Weights of a small transformer language model.
Size: 11 layers, MLP 1280 tanh GELU, vocabulary 12334.
Training: a variant of Muon for these matrices, 662M tokens, 5047 steps.
MLP neurons of a small language model. Each row is named by its layer, matrix (down: output weights) and neuron, and shows model dimensions 128-319. Each number is 128 + 24 x the weight over its row's rms, rounded and kept within 0 to 255. Numbers have three digits each.
After each neuron's rows, "fires before" lists the tokens most often just after its 100 highest values on Wikipedia text that the model never trained on. A number after a token or word is its count.

L5.down651:138141094136132149144150095111101139152121161124100128101127185155137100114068096137119097122147096145148158065112145108129089103121080110110174136151150122105157137122158102147131150133132142127154157123143174152135131114135123119052137156106140111120123105101116114115110130091138094100130125116119134141163122160148157116150116153125135105159137113094177126156132127131152111116130131127155121141098105131142146140147127094132094113164150104142150131119151150123157144150132127104131120131166118126133105131094134116125139130095145113061089114142117088111113133148119119141
fires before: "\n" 88

L6.down146:115116120131105117140172157110125137100135102111130125145075110124143175079133148125134107119167132112130168125103166105144121144130130135105113110108133108186143137166131176133154133086131142149135135100127134106119097101121145115169124089083076089107123134110082176129100142163093134135106133119123130113107127124161103153147143109144121134184126119157099115137124156136141087143145119074131094085133133127106097102102172095105188155131126151091155119131099123137113131102154134150142145188105134125149131123112132131155149144110153127144170124120097108086109170081143158125
fires before: " |" 90

L4.down830:144120138104104148152125156135161128138118105141140046127118129144118112087148131170132109163136109120152098115136089148124058134141119135132117141105077125149094107149105131089147140123141121183108155148121129138153111138133115128139118111157109166120148121132138142101089150126167112101178142155147161130160090102136149135126160133170162126117115136095113188083174134135139159140157117071162105126136143150178108151121106068133110107126108087159132126129148146126147160096112148111066136095143164111119147100158104129150125124099118121126128156148174126126091134138117181133
fires before: "\n" 50

L7.down1276:126114096132108099123128119144145136130116163082118150147090094149175129148150121100132124142102122105155121159096130141133120110105166143130138129198154158167144142111104134101114139127068114160125154137092138082159161179177121126112108143132132135114178114103146193102120143086122115110109151153129113105148134073106087146155133120140158082118145172109109124125166161128111139171122161094113103126125131124129139143125102159141138118140119113134136154155118180138100110131115155099131119160115116143138132117122130139115151126151141112161157105111197142129098112113145112144
fires before: "|" 50, "-" 8

L5.down1021:113112088098108106136116153101122114136150148142108098119108124140108114110155104117154108108113117121155139111130109148116108057164102121142140166168187131161134087153144206138116110101133122155154157114102099108128113162125142120120110146109130080112088128116152120144127152121123100134157158141149135193114113116112186129124142104101141111110123148184177104165115132145148088142127108114138134129126129098088162126136125107123151129105120140168152112156143133102149142090110164125104148136132120148137105151114114134095102124116147084113134077164154160105127169092089137081
fires before: "|" 32, "|---|---|---|---|---|" 6, "|---|---|---|---|---|---|---|---|" 5, "|---|---|---|---" 4, "|---|---|---|---|---|---|---|---|---|" 4

L6.down1269:100114103123118130147137127127126112138121203093091143103127133141133141143116173109112087160161143135103150121106109106128149153140139080139107114098190072128173156128132111133089147144094100117174111120112078166138114136176118155120142138148154126134163102195169164156142110127124116123143146107130123140132105114095129154144088115083157136157124093121114121112117076157115132104096137138090117126121135104133146104095155104154176117115128132165118132119102149142116151130134136121128103133117115131127141115161109102175079156135151112134086154107145123156155106145146151125
fires before: "-" 22, "\n" 20, ":" 9, " the" 8

L7.down589:108134134111111091094130156113107102100127106123135124133129120159127138142133084102138076159142109073140134106121154094081112121109159101132102152106142075166131183127139173165120113128133153124173112154093134106110135134119120103134191100159128121144141117130144137131126121093163100140143105128105106158127147121131149125158154146132116156078112146095158170129140123176142141075101134153148155112147123099101154119154155127139095131142085159134127173147149113120101117163100095108159129127143090137136159103123113162134122145177131094159101100167101107105149120149085111118
fires before: "|" 97

L7.down480:103130115179126125117128113163132146113144108128119119085121134108164108104148148085158121103126129106105109128092150093126135099150155134145127150163062125140116105151105133143163135135163137143133192087116113153095140148142132118143115143142133136139134140135113094124080152104115099144117141127165152118095185156161131142134179083122136158145120095147139183103118123142111176119099151129134170104134147121121171147080097128120100129146143092114084134147135102112124171105106108090140126159173133099133081132126131123141118118109079119179177166177135124206151126098138114122
fires before: " of" 49, "." 4, " R" 4

L6.down1041:083133117109113111106131152153092106072128109114121127144086153124149168113157113126112144160143138119116140146136149150113121151159121127108108167119108088135104135109136149127186157093143134112164146117142126115152111146172145132116154135083101149092094100141136135112103136175115129148162089118092110172185141185160124114132161153117112098113124121148158148139091115118143123127098116153113150096174123176089153113149121139109108140112122129129103159114115073074101159170135069108096115167146147114045125151127161104110126112121147140106148108180106102138155087099124148100
fires before: "\n" 59, ")" 14, "–" 4

L5.down703:123129088124108137113128126141129120109170150112122099136155095137113137139109142073111077091121168106152097116129115137156142101174158106101141138114111140141167151146137140166128105097128101090120150127069061147139117146195158140155107105109154154166127131132116148123136145103154143072130137113119115131139170115089179133088105107144109124128157118114159123092139143152153079108156152102160099119145124133120069123142144127099140144151098109129122137111137126134123082141131120143121082141105163109146085135116169116139138120128142167128151159189118123106128134117118133139
fires before: "," 54, " July" 5

L7.down786:105132155116162130126123147144178124139146144113104125150096127089123156170113095152128140131140153158149165161136163148146119092171123112156113089132181133162132130131155124122126127125127117138096105116146102132101097057144136152161147134121122126160137131144119118126172123110115090149132137159085109152135163122162165111135136125154158129112153099156150117120149181107153146153116135109157087100103145149131182133129128068125119134132112141114149134087118133170126147094100072152127096089150122144134150149166078080106130100120110107089168129125082123149142109118160141146
fires before: " |" 62

L6.down48:169088114131146112108163144148123128176102138109171142142103103118103135103188141100112116161133088156110108126151069107112126097122125135135134123111170110141099135129128153170082100127118132139142139105106113104146137107116110105159125149137131109149144107118069125126115102145121118114087111158101114106109127143085130123135159156088125107141123077129121171112098161106094140114143153133136137154130116112096142075132092114124141119130139125181159151133136115143135131123177167153175114133112137136138125137193136119108132107121141090142112138140150122146158165129139160089
fires before: "." 34, " |" 15, "th" 6, "–" 6, ":" 4

L4.down76:097128146131148097129151110148101110172108136131180129120101147154134146128129070151166143143118123104106105136109139139101120145137172106126124106183096136091161144074102136137122108121123129126129135152145108133157161140131119136191143135152094118102088148115120139193125153163084113140113148107136156106143128109127137133078105167121108080115152126137117118123121127079120145069150084096122095089104129138143144121133148139125104141135129090136111168157142124142161129095098151139111084103126093142182137105100110129129118126163103103091128124162115141160121146111129141182
fires before: " |" 28, "″" 9, " ." 6, " 0" 4, ";" 4

L4.down649:131131083109131123132096117076131128066134122105151079134167169138117123115129126107132092172146061129144159140126134083097126152132114134134114120109181135138171092114149104135129064102127106068145128159121119098135122110121103097129121164134143120150128126134153133140119131145148092121129156133125155145097093098109145090159113128136090132077143096133158125154110118155129089142099155138197145168148142150086112158137143144146102119149161114154144143130105147127149110137122161086113101134122119100097134155135128168139170067116124126126152148168109112150112149124121138134
fires before: "=" 37, "==" 8, "===" 7, "The" 5

L4.down611:123123137176107102122112099147175113145120096125129110148169126154146125144140172152115137164129157099153127111133106122136116116097161106093115181153095103106138152144123093094163129109157107115077116131161122098148091136157111161163115126125158087142122118118076132121100153100109117143150148105131141137136149109101092152149146147140132168163088140101080137136153097099101130113072133132123119119093120112102108149082112157135161102105107123170162140119142106105124134119112120106142121129077135142122144156125128131114111127127144175092099148122164136152111115108096141144
fires before: "\n" 20, "el" 10, "-" 9, "″" 9, "|" 6

L5.down330:081197123133101164131106154126110155127121135076092144157122117131124107164144140125121173113119126149171096116140139135075110110106197105123099125143143101154133151103103102143081145106145121147126101135093147142114126116120136141121164144139242112144138113165135109135141161116130132138102106120128098128147119172089128113153137138142120161102088116125103097145152151081101137143131132153133091147116115125131130129101121117165137157107113150094112163153124121160102105115101152131144128130104144123136134150126120083112129127138156133127141125143140118165114144178103149120
fires before: " |" 52, "." 18

L6.down896:149156123107113122116125110154098133121102169130185103124138131057118114125074129094157097134156149133161136160112096171132147103130101088133140125142126111112091143120128120134119155110071102141128138078124120133071101124129150095111139110095127136131162149130096139136133108097081083167107121147147129134114139104109149095127114116148094052152144152124168106103110138121116145135126078127139157116123107122124119142123134141146158131094102103128120140141134148167157166132138127139156122171126118130122140134190157154179132106115087154140059141134120122138115176082157150161
fires before: "\n" 58, " the" 4

L7.down56:150127141150097131161159113116093130131101138132159092152121115132174123125161118098087120128154090089163143096162094121100151155120146131147099153121105138133091115140128111116132163114125157137088170131133138163120087112147091100143122101120125099106107168211107117166176114127106144140118137112111145128136147124133121117110111091117123122162106149169166107114124127090134166128149128136147143155129102110152127141115142103124147129102138169169153107118123164107114119103130085085146118148109122086131108110099105108116119086142164133193132127132134207138160169102107153150
fires before: " |" 22, " century" 21, "th" 11, "–" 7, "st" 5

L7.down500:156092135125123125114133081118137095113106141166078175169134129091088109150109147161143166125174123176115084126109155133109101150090125120134130169131119130173131084143145142154145102151130151150161156154113099121116140163096134125107135104094115138116097084095140078114125104088127128147106122129115121108154138145127156120118127152089109136159101115103088176115130120149084146134118137132093156145133156145129130128116105083125085146099099132113127116137110115106154158163140099151136150150170106112125114106111151133133139119108089126148141111158127125154130134125156138111
fires before: "," 31, " " 17, " the" 9, " as" 4

L4.down189:170088186051139147105088110137124142120156150122131131159131120135173151114142111095131126150129172143125128163159139120102103130137099130106124083118165114142127113117119120138086100140128125090116123123131106113117132147117129159153147102158127136166132147149149185106130142145103083103126122143128150119093105130102127115128138102104126175116144096139179113102120109135190133145170119142134144147127088134135155151111183103131106109143152124160174107066139120129140110105148141193131091143142087114182130087142141132141126083126125117114117155177149124163118147132164150120
fires before: "=" 26, "==" 17, "===" 14, "|" 6, "let" 5

L7.down862:135108136169152131122119151197083125082090170138147174123109145140129144124130140102142131148127133166115181117169111111090106163166114143109175129140104136129136133123132096126071154157130155112103168128120113133137140130113154138111126131148121068110130127168133151091128135124099105124116126109149141098125178111125125122163124122125120143097123139088157119072126112128117148127154126127127109080119107092119104121079091148124109157105161089082100115091144141142126119150152149112122132119102115139107105115159152125132127109153138140148083114093150130116152055126122145173
fires before: " |" 27, ":" 8, " time" 6, " pm" 5, "00" 5

L4.down525:138112125162087129134154123119155127105135117131124106111145105113161156132121106152120146107130112138088111118109136134106133164095129116150170076094135124175129137128136093085104137095134100113123135132135088159121158127149133140077158119117120107084117171119113146085122131115127155149151142104136176156108161115110129077131091125107136141126110162136128161165078128157148156138125108160150137115138149135130114108105136127132180157122113128146154141101095129083133114137108156167134124190151115170097176122163173086136143107107139123122162138151115125103124152141152120140
fires before: "\n" 62, " |" 10

L7.down91:144100148123183118122133108100098138140113157102142146105151126135121120128126102151139140112129169124129132122128163135094099149093113170129144091135097114130137109147150138169122140124147158163112121137176139136137138121134153168123142106132076122115100120174148090115109141132128130137121124099102132094113125153134146117089168150102133130121126096156089090143166109125078108151132109134122122105119148129136177150139139096167131144128118116097163137129127117179149117155123160090130120092134076163110147142092132186120093207105135071163116130095115161164160093133123098095
fires before: "\n" 57, "-" 9, " and" 5

L4.down26:144154117126172124092174129123124106128141143164087108155164143139150131104131111105138090158161122108155141147103133121139119139149049126123141103091154113182152140139127108154106153179116173133141113124152141129129113139152144106102115124093104136082154093104102131100139113131109104139067097133111105103139117079169124136116117139112123153104119157138179152122106160102078128136112115133152141139127150107141161159128116135122076097128153129123126157192138133130129139151142098121105129132117168130117143107155145112169099111101119161094096089150083095125129128130152118136
fires before: "\n" 40, " The" 9, " In" 8, " He" 7, "The" 6

L7.down1098:111135167122112084138145076122159076134160149129126155132106151110139163101123132117092130130156122112166130151148133119118155123127091114142169124120105153167121143158127099109112123127133091139098100081118159111106135109159149161146104169131124119118161135106087132153144094111138135134113154126155141122131129125121109102179132127120102121106147128103113104111093159102157118163150131125149130185134125125117130124097129145083170129094135159147109134088161145141127128147130104138121080166131099095110153134165128099089128104138115122130135105167158100152105131120124106118
fires before: ":" 46, "\n" 7, "." 6, " as" 6

L4.down1143:142124171140105120134104112140134156148103094162151214080182124128099138153126105090127161106133169151110117121121107173119114139139163126134158120113096115116119102149125097057108145143166153127142106153129142070158147195115085129112148148124157163149143118152090128129148128127122158146145150106135129121133145124127133171115129127121131130094107114122123118105137138133110126144117124089138101106148112106098144144116098080107114127095098128126117132098095148138108094140112147100116125146167144174090144112095143113142160123113081138126150120087127132108117124101116140128
fires before: "\n" 76

L6.down563:143100137129138119137111143103102122130128076100130114190175181128102130115128146118136078162123144115148151156138094096155084100108112120143105114121137089134136145119132129156110143090151121170125158158128134165112108129119157146097104146074099088113161124128126099113119167087108106109147142132130146168157144107124117152115146107131135097156143126131131164122126117118130114093153104108127151132161132176138122147144080117167138092112123156127147140105131122145152140112156126111158113113109166160135131142175148127130088087145112140124083158100120138076151100138126143095
fires before: "\n" 43, "|" 9

L4.down340:177133143078132169145167134124108131106166157143133070130127170145115203110137110094121071140137088159124167128112134149126127130195083145103132102102132135154132118126150094107143117124137156108157107095121108133111134124155147102110134121114068126076125121096102130134103140105125094094128089119112096150148127104144142111140166104103146114135140142134156151137100151134092152101134113174121101146132129067109116133134150145150124132097141138178140117153129126097092140131156068121161132180112167122106131153116120148116105132129090179145134134149109118144145129136131120137
fires before: "==" 32, "In" 15, "The" 7, "===" 6

L7.down431:141152096122096150111134107143131135124132100160135133126116120152132111113104112156111109088133163118110179090118177134116135140160120113146136131165111122099117129119123159145128160117117128133142161074152083144143124136141113138109134112170194140099099137131141101113135154176130116129166094131151116121102143135135116112167171098149128036136139117136097136123144133136140168076162091111131128163151170107113139141088096125105133154134099114149136153101129082144109122127145130113137096133145150137148073135129157149129111121092085139150138097156105130194096093122111143097
fires before: "," 36, " of" 18, " the" 11

L5.down701:122107128137125086145085080154096091096109154132131095155102120169129163134067135178120117113138136103049140125142151148187134120104110102141105104130114140153149181112132131101130163081122108118105141126114136109142125116161089132128116117162091113147093141145112139181116139165104123093133151146110144125106123124125136092095115132121081177070175142114147129142080156130117121126137088099107129152125121115195151128124086127099144115113153121147148127112148118088135145137103114145144124120122129181083138166129131148154143127142130128118164086172128132110143141124137084102
fires before: " |" 40, " of" 16, "{" 5

L5.down172:095151133140134141144102163120144142148115118139120100125076118150141092136160148111105102144115100165121118134095138117115166156148090132118139168137099136112103118180060130107141120159161120111106161141099112135148129167156110113165137128122131145125171123097131174139136166126107142147106101129088166129141165149147105111137091120112166072091142125146141154104131124177082134136138122096108138110096093087104160173132136145151114131129133156087128122119087123088097166112139147189149124111137126115104155092105118132174149129124159112103139139091127144143137087168101159107
fires before: " Japanese" 35, " West" 6, " Massachusetts" 6, " California" 4